Part of a small language model's weights: MLP 1152 ReLU.
MLP neurons of a small language model. Each row is named by its layer, matrix (up: input weights; down: output weights) and neuron, and shows model dimensions 80-175. Each number is 50 + 15 x the weight over its row's rms, rounded and kept within 0 to 99.
Before each neuron's rows, "fires on" lists the tokens most often at its 100 highest values on Wikipedia text that the model never trained on.

fires on: " |", " 7", " 3", " 4", " 6", " 0"
L10.up876:55 85 60 39 47 49 51 51 35 42 60 42 75 54 27 43 42 54 43 44 74 62 48 49 79 53 34 87 40 52 41 49 58 49 92 31 37 57 37 51 61 77 46 66 49 42 53 28 80 54 69 56 65 41 47 52 57 62 45 36 26 32 53 56 31 65 48 46 69 62 69 63 49 09 30 58 40 48 66 61 47 25 48 49 81 46 55 67 42 62 42 50 49 78 64 49
L10.down876:54 49 51 50 33 62 48 38 48 70 50 56 33 79 61 29 22 42 99 66 21 41 42 63 35 31 72 25 38 66 66 62 41 54 28 65 61 22 51 56 50 52 43 44 61 58 48 64 32 78 28 25 58 45 59 44 56 44 50 57 51 38 64 49 46 53 82 33 32 53 40 30 34 64 48 79 55 54 54 83 62 31 54 64 41 36 40 50 60 48 65 46 44 50 49 44

fires on: " con", " Con", " in", " In"
L5.up377:53 61 68 32 31 92 40 65 54 61 29 55 26 50 37 36 71 40 34 82 77 26 54 24 60 53 38 67 49 61 52 47 23 43 64 55 55 38 48 70 57 37 54 44 26 53 33 47 60 46 63 42 73 52 67 55 35 47 61 41 50 35 21 72 46 25 31 47 20 38 83 68 42 48 47 62 56 81 43 50 39 52 68 28 51 60 57 70 30 45 52 44 66 47 38 67
L5.down377:48 57 42 41 48 70 42 25 38 48 55 30 40 57 37 45 62 42 33 25 51 60 64 05 49 57 59 32 35 64 57 46 76 39 53 49 46 45 51 42 83 48 39 46 69 61 22 41 43 65 41 36 55 41 36 52 46 42 59 30 57 41 68 44 48 58 66 52 42 46 67 73 11 47 27 43 54 52 54 70 40 71 73 53 73 48 30 60 82 55 61 31 39 58 34 40

fires on: " of", "if", " sent", " cap", " in", " In"
L5.up753:19 46 50 52 30 71 41 46 74 66 71 53 38 60 41 36 46 58 45 68 42 41 55 56 54 65 25 62 36 71 39 53 14 56 48 63 41 55 60 36 51 53 56 52 44 31 35 60 62 79 75 55 35 51 38 42 58 45 31 63 38 54 53 44 46 18 41 44 42 37 64 54 25 54 29 44 40 51 46 31 42 32 74 44 39 72 72 54 40 41 40 59 50 61 23 83
L5.down753:55 51 44 57 50 70 54 37 61 67 58 29 33 44 68 80 56 44 51 24 47 67 71 58 64 76 56 68 57 43 41 49 57 34 63 62 38 45 48 74 43 62 38 58 40 52 41 65 61 60 24 28 38 41 43 29 49 44 52 47 46 44 38 52 36 74 41 64 71 43 46 74 47 39 54 22 73 32 54 59 56 47 56 72 40 41 39 67 29 41 55 37 47 56 48 54

fires on: "-", " a", " s", "out", "|"
L10.up498:29 63 30 56 37 31 70 69 20 46 53 23 39 72 31 44 38 57 35 45 38 42 57 31 57 76 67 52 62 33 56 33 36 52 45 47 20 71 36 69 62 60 49 45 53 42 53 50 33 50 44 53 72 45 48 63 53 16 57 53 71 33 56 40 62 22 59 41 33 59 39 99 75 45 44 68 48 57 53 79 21 44 55 59 54 60 19 50 33 73 46 51 54 73 78 68
L10.down498:58 56 68 29 37 62 39 52 48 57 55 59 51 45 83 51 43 74 57 54 71 47 62 17 36 44 69 36 16 46 37 57 42 50 43 55 70 59 32 79 59 29 51 29 65 49 54 59 56 30 52 49 52 58 36 61 64 35 54 24 41 28 41 51 45 78 55 24 60 57 47 37 60 49 35 43 66 34 58 28 58 30 23 53 34 24 63 43 45 64 60 39 59 48 69 31

fires on: "f", " of", "if", " des", " F"
L7.up682:38 59 57 31 39 84 50 36 52 56 61 68 73 69 18 33 83 51 48 60 58 65 58 32 55 47 55 60 35 47 49 31 15 59 46 61 40 58 98 43 55 31 42 27 60 30 62 37 82 77 57 45 72 55 59 57 41 36 13 45 68 42 50 59 36 37 61 36 25 42 52 43 68 45 28 48 46 64 35 49 46 60 55 55 68 74 55 40 71 32 50 39 56 77 32 70
L7.down682:67 43 69 76 47 55 31 76 61 65 51 53 29 34 62 43 76 20 29 19 53 68 43 69 86 77 41 71 50 41 40 51 69 51 55 52 57 33 45 66 26 68 57 51 51 55 48 68 50 56 39 73 37 44 40 28 49 56 60 65 53 54 26 54 23 34 33 27 63 54 50 52 38 15 54 50 54 48 71 53 58 27 49 43 35 43 47 57 51 61 41 44 48 33 74 69

fires on: " of", " from", " in", " to"
L9.up996:25 40 62 52 64 60 69 73 49 60 46 20 52 54 27 44 58 43 43 58 47 52 56 54 94 69 38 57 45 52 47 51 35 40 57 28 39 46 53 33 42 55 56 46 67 33 64 38 53 56 40 74 30 45 39 34 50 45 45 56 53 74 54 61 33 23 61 53 53 62 86 54 24 42 22 63 41 57 63 46 44 49 75 72 64 57 52 27 45 49 56 27 53 44 34 67
L9.down996:50 69 31 59 42 47 37 42 44 29 70 83 61 56 60 50 62 30 49 22 59 42 68 53 43 60 47 47 53 51 44 42 64 27 47 56 66 56 28 63 58 46 34 56 51 81 78 22 22 75 45 27 49 31 54 34 63 36 41 26 54 32 46 38 36 60 32 55 63 43 44 71 45 28 61 39 38 40 46 59 46 46 51 55 41 46 70 86 36 56 63 39 40 61 68 52

fires on: "ib", "un", "ac", "ir", "io"
L10.up725:55 48 42 40 54 65 76 38 50 50 48 15 84 36 48 36 41 63 45 56 95 46 57 47 48 52 28 85 50 52 39 53 55 74 44 41 42 68 64 34 56 68 46 50 75 82 51 57 59 32 43 36 54 33 55 80 84 73 65 37 20 51 48 45 49 68 56 37 49 42 68 53 56 49 00 23 60 77 37 34 42 52 66 61 40 41 47 60 44 66 39 42 58 87 26 21
L10.down725:42 48 68 46 31 42 48 79 42 63 30 48 24 69 62 42 42 34 51 79 31 58 43 69 62 64 51 18 42 88 47 42 48 34 40 77 44 53 67 29 63 78 40 35 34 45 64 45 56 52 70 70 40 38 50 31 48 42 86 59 57 59 44 40 69 53 40 36 37 38 30 50 64 74 36 60 41 46 58 35 64 40 28 31 52 58 74 50 57 60 59 35 64 36 66 10

fires on: " |", " 2", " 3", " 4", " 5"
L8.up1119:61 66 68 33 25 34 54 76 54 41 63 44 55 58 53 03 47 55 36 67 72 69 33 60 63 50 62 50 41 36 51 70 65 52 53 27 35 64 51 73 76 61 41 56 73 26 58 51 81 71 56 35 64 43 56 63 55 30 45 23 50 69 42 72 31 55 53 14 55 38 57 34 36 54 53 73 41 56 51 35 57 46 37 56 28 38 60 72 62 46 45 47 59 63 40 57
L8.down1119:60 61 41 48 70 62 48 47 44 49 28 65 53 68 56 52 42 65 68 69 56 38 66 42 53 30 42 53 34 45 39 55 24 40 61 43 81 63 74 54 48 42 57 62 11 47 46 44 18 47 40 53 59 41 22 23 36 74 53 67 56 26 46 56 62 51 65 43 58 58 35 73 53 67 49 59 37 56 23 38 68 54 50 47 74 36 51 73 41 44 47 52 78 24 24 49

fires on: " in", "In", " In"
L4.up718:34 62 44 36 49 55 34 55 71 60 68 55 51 49 40 40 96 53 51 70 60 35 54 45 41 47 38 88 58 68 48 51 65 37 46 41 51 46 60 68 63 45 48 56 30 61 50 36 58 64 67 53 40 27 48 82 42 47 68 61 38 68 42 55 43 56 30 63 59 40 81 64 45 59 33 38 83 54 58 26 45 14 71 34 64 64 51 77 41 40 67 40 37 50 25 67
L4.down718:42 56 42 48 39 67 55 46 42 43 66 18 22 60 41 66 64 36 54 22 69 82 34 16 51 65 37 60 48 25 65 55 45 31 31 51 48 51 41 60 46 76 71 58 69 49 36 84 51 77 37 32 51 44 53 16 56 10 45 75 45 80 59 65 46 46 43 52 72 32 42 72 31 47 45 57 66 45 72 55 48 68 63 44 33 66 38 66 48 63 62 41 49 49 46 77

fires on: " |", "\n ", "\n", " 2"
L10.up55:22 63 66 40 62 53 55 72 44 52 56 51 78 45 30 29 53 39 44 24 63 56 22 82 60 53 60 63 27 47 60 56 62 74 16 25 26 26 31 45 60 76 33 89 72 51 36 59 97 56 53 34 51 49 54 66 65 50 71 39 41 47 22 41 38 54 49 27 42 38 53 62 49 44 43 55 45 45 44 50 44 64 38 60 43 52 67 44 60 67 28 48 43 51 39 72
L10.down55:44 64 56 67 40 35 71 25 49 55 62 64 43 55 50 81 44 60 56 54 38 38 73 42 61 56 43 48 61 59 37 45 50 49 35 53 54 42 54 73 18 51 76 61 22 51 62 61 16 48 70 81 41 81 58 24 27 46 33 58 39 37 74 56 61 39 55 52 38 16 40 54 58 46 62 54 50 58 45 43 59 30 44 35 80 58 51 49 49 45 56 61 73 39 44 36

fires on: "ac", "b", "at", "ib", "a"
L10.up195:44 52 36 59 52 48 58 33 44 57 68 50 51 32 56 26 47 65 48 52 62 36 40 45 28 46 38 83 53 38 63 32 58 66 54 45 44 48 65 38 70 63 49 61 31 72 43 53 49 29 36 23 47 23 39 51 74 46 68 35 48 46 56 37 42 78 21 49 38 16 60 51 60 58 71 34 79 50 18 37 49 49 85 44 60 54 29 53 56 60 44 49 51 43 36 53
L10.down195:38 27 48 68 43 40 94 55 63 37 18 53 49 48 97 46 57 46 12 27 64 56 64 50 68 58 82 39 59 61 75 33 52 85 58 57 45 39 59 41 25 63 64 39 51 22 43 26 67 49 63 59 44 43 49 44 56 24 53 78 54 42 44 74 66 67 67 63 43 44 70 56 63 51 39 51 43 26 31 40 73 52 45 50 71 60 46 45 49 53 54 57 34 30 45 52

fires on: "ic", "ib", "it", "|", "is", "ac"
L12.up779:46 82 41 39 32 59 71 50 56 35 64 25 66 34 14 42 92 67 59 52 44 32 42 37 63 77 50 82 48 35 49 66 36 86 51 59 50 65 65 54 79 53 57 62 57 39 58 43 59 55 67 39 64 30 53 28 69 62 77 65 23 47 46 37 58 72 51 54 33 51 43 81 61 58 30 44 58 26 39 43 49 48 50 55 55 58 62 41 53 45 25 27 50 58 35 69
L12.down779:62 29 61 26 66 25 67 62 67 71 62 65 39 33 44 58 56 52 62 64 67 48 38 63 56 65 53 26 28 64 51 66 27 13 48 41 62 38 55 60 61 80 60 71 43 68 40 19 65 52 47 50 35 52 49 38 43 40 46 71 35 47 73 46 39 40 51 40 47 31 32 39 75 52 66 53 43 50 64 51 42 23 64 37 47 44 49 52 33 80 46 58 52 51 43 33

fires on: " \"", " of", ",", " E"
L9.up7:54 51 66 56 50 56 21 66 64 24 44 57 75 25 27 51 98 46 67 34 82 29 62 32 29 49 45 74 48 56 51 53 48 62 39 51 60 54 42 57 65 42 53 67 48 42 48 64 53 35 52 23 31 38 72 33 51 59 43 37 47 25 40 55 60 41 34 45 60 31 94 77 50 59 38 38 42 61 58 44 49 19 43 60 39 37 22 63 66 54 62 51 57 59 47 55
L9.down7:66 35 61 73 49 55 64 49 57 40 50 74 50 39 72 57 00 75 53 71 23 67 49 26 51 48 57 36 52 62 53 44 65 54 55 43 36 28 33 20 37 55 44 34 58 60 64 36 70 43 33 36 47 52 22 43 68 26 49 45 57 72 68 67 20 36 44 35 68 52 21 44 40 54 65 45 73 44 10 63 42 59 42 38 51 45 41 56 34 59 50 38 49 54 62 40

fires on: ",", "-", " of", " in", "w"
L9.up1021:62 48 41 62 56 55 58 64 58 39 42 66 84 50 44 68 62 55 40 48 70 46 73 36 41 47 36 58 47 49 40 49 33 38 65 32 37 46 46 54 80 70 51 58 56 39 59 37 46 46 33 36 17 43 58 44 83 58 55 15 38 49 68 49 54 42 34 29 58 27 66 52 73 63 46 55 65 58 57 41 48 24 81 52 44 48 55 47 42 66 49 39 57 44 64 63
L9.down1021:60 32 56 50 50 50 44 51 30 45 30 65 66 45 69 66 21 44 77 43 49 72 53 17 70 40 39 45 56 57 72 44 44 48 37 21 36 45 42 50 71 32 35 81 45 52 59 31 74 38 50 26 81 63 58 33 64 52 54 65 68 54 49 70 46 60 38 60 44 49 75 73 29 35 49 45 65 47 65 42 57 58 73 46 58 63 54 42 19 50 46 68 29 40 41 44

fires on: " |", " 3", " 4", "|", " a"
L10.up590:42 75 54 57 38 47 56 70 48 42 66 64 65 38 34 51 50 50 53 56 55 33 39 63 71 57 47 71 69 23 46 28 63 67 42 27 20 42 37 57 47 47 59 58 58 26 56 56 38 90 61 52 49 37 49 83 48 39 65 41 37 14 37 62 51 49 69 32 31 65 55 82 58 27 46 58 45 66 50 57 57 66 59 74 50 54 45 62 54 55 52 35 51 89 47 24
L10.down590:64 23 41 55 41 37 53 28 59 62 62 54 51 42 81 61 36 29 71 50 63 48 33 24 46 53 72 52 47 49 37 86 47 19 62 34 45 30 49 55 36 50 47 54 36 40 31 60 51 61 60 50 24 67 40 26 49 34 74 59 30 43 33 54 40 54 82 33 62 67 44 17 62 61 62 52 41 47 59 53 60 24 57 58 28 59 66 47 58 23 74 79 61 52 77 53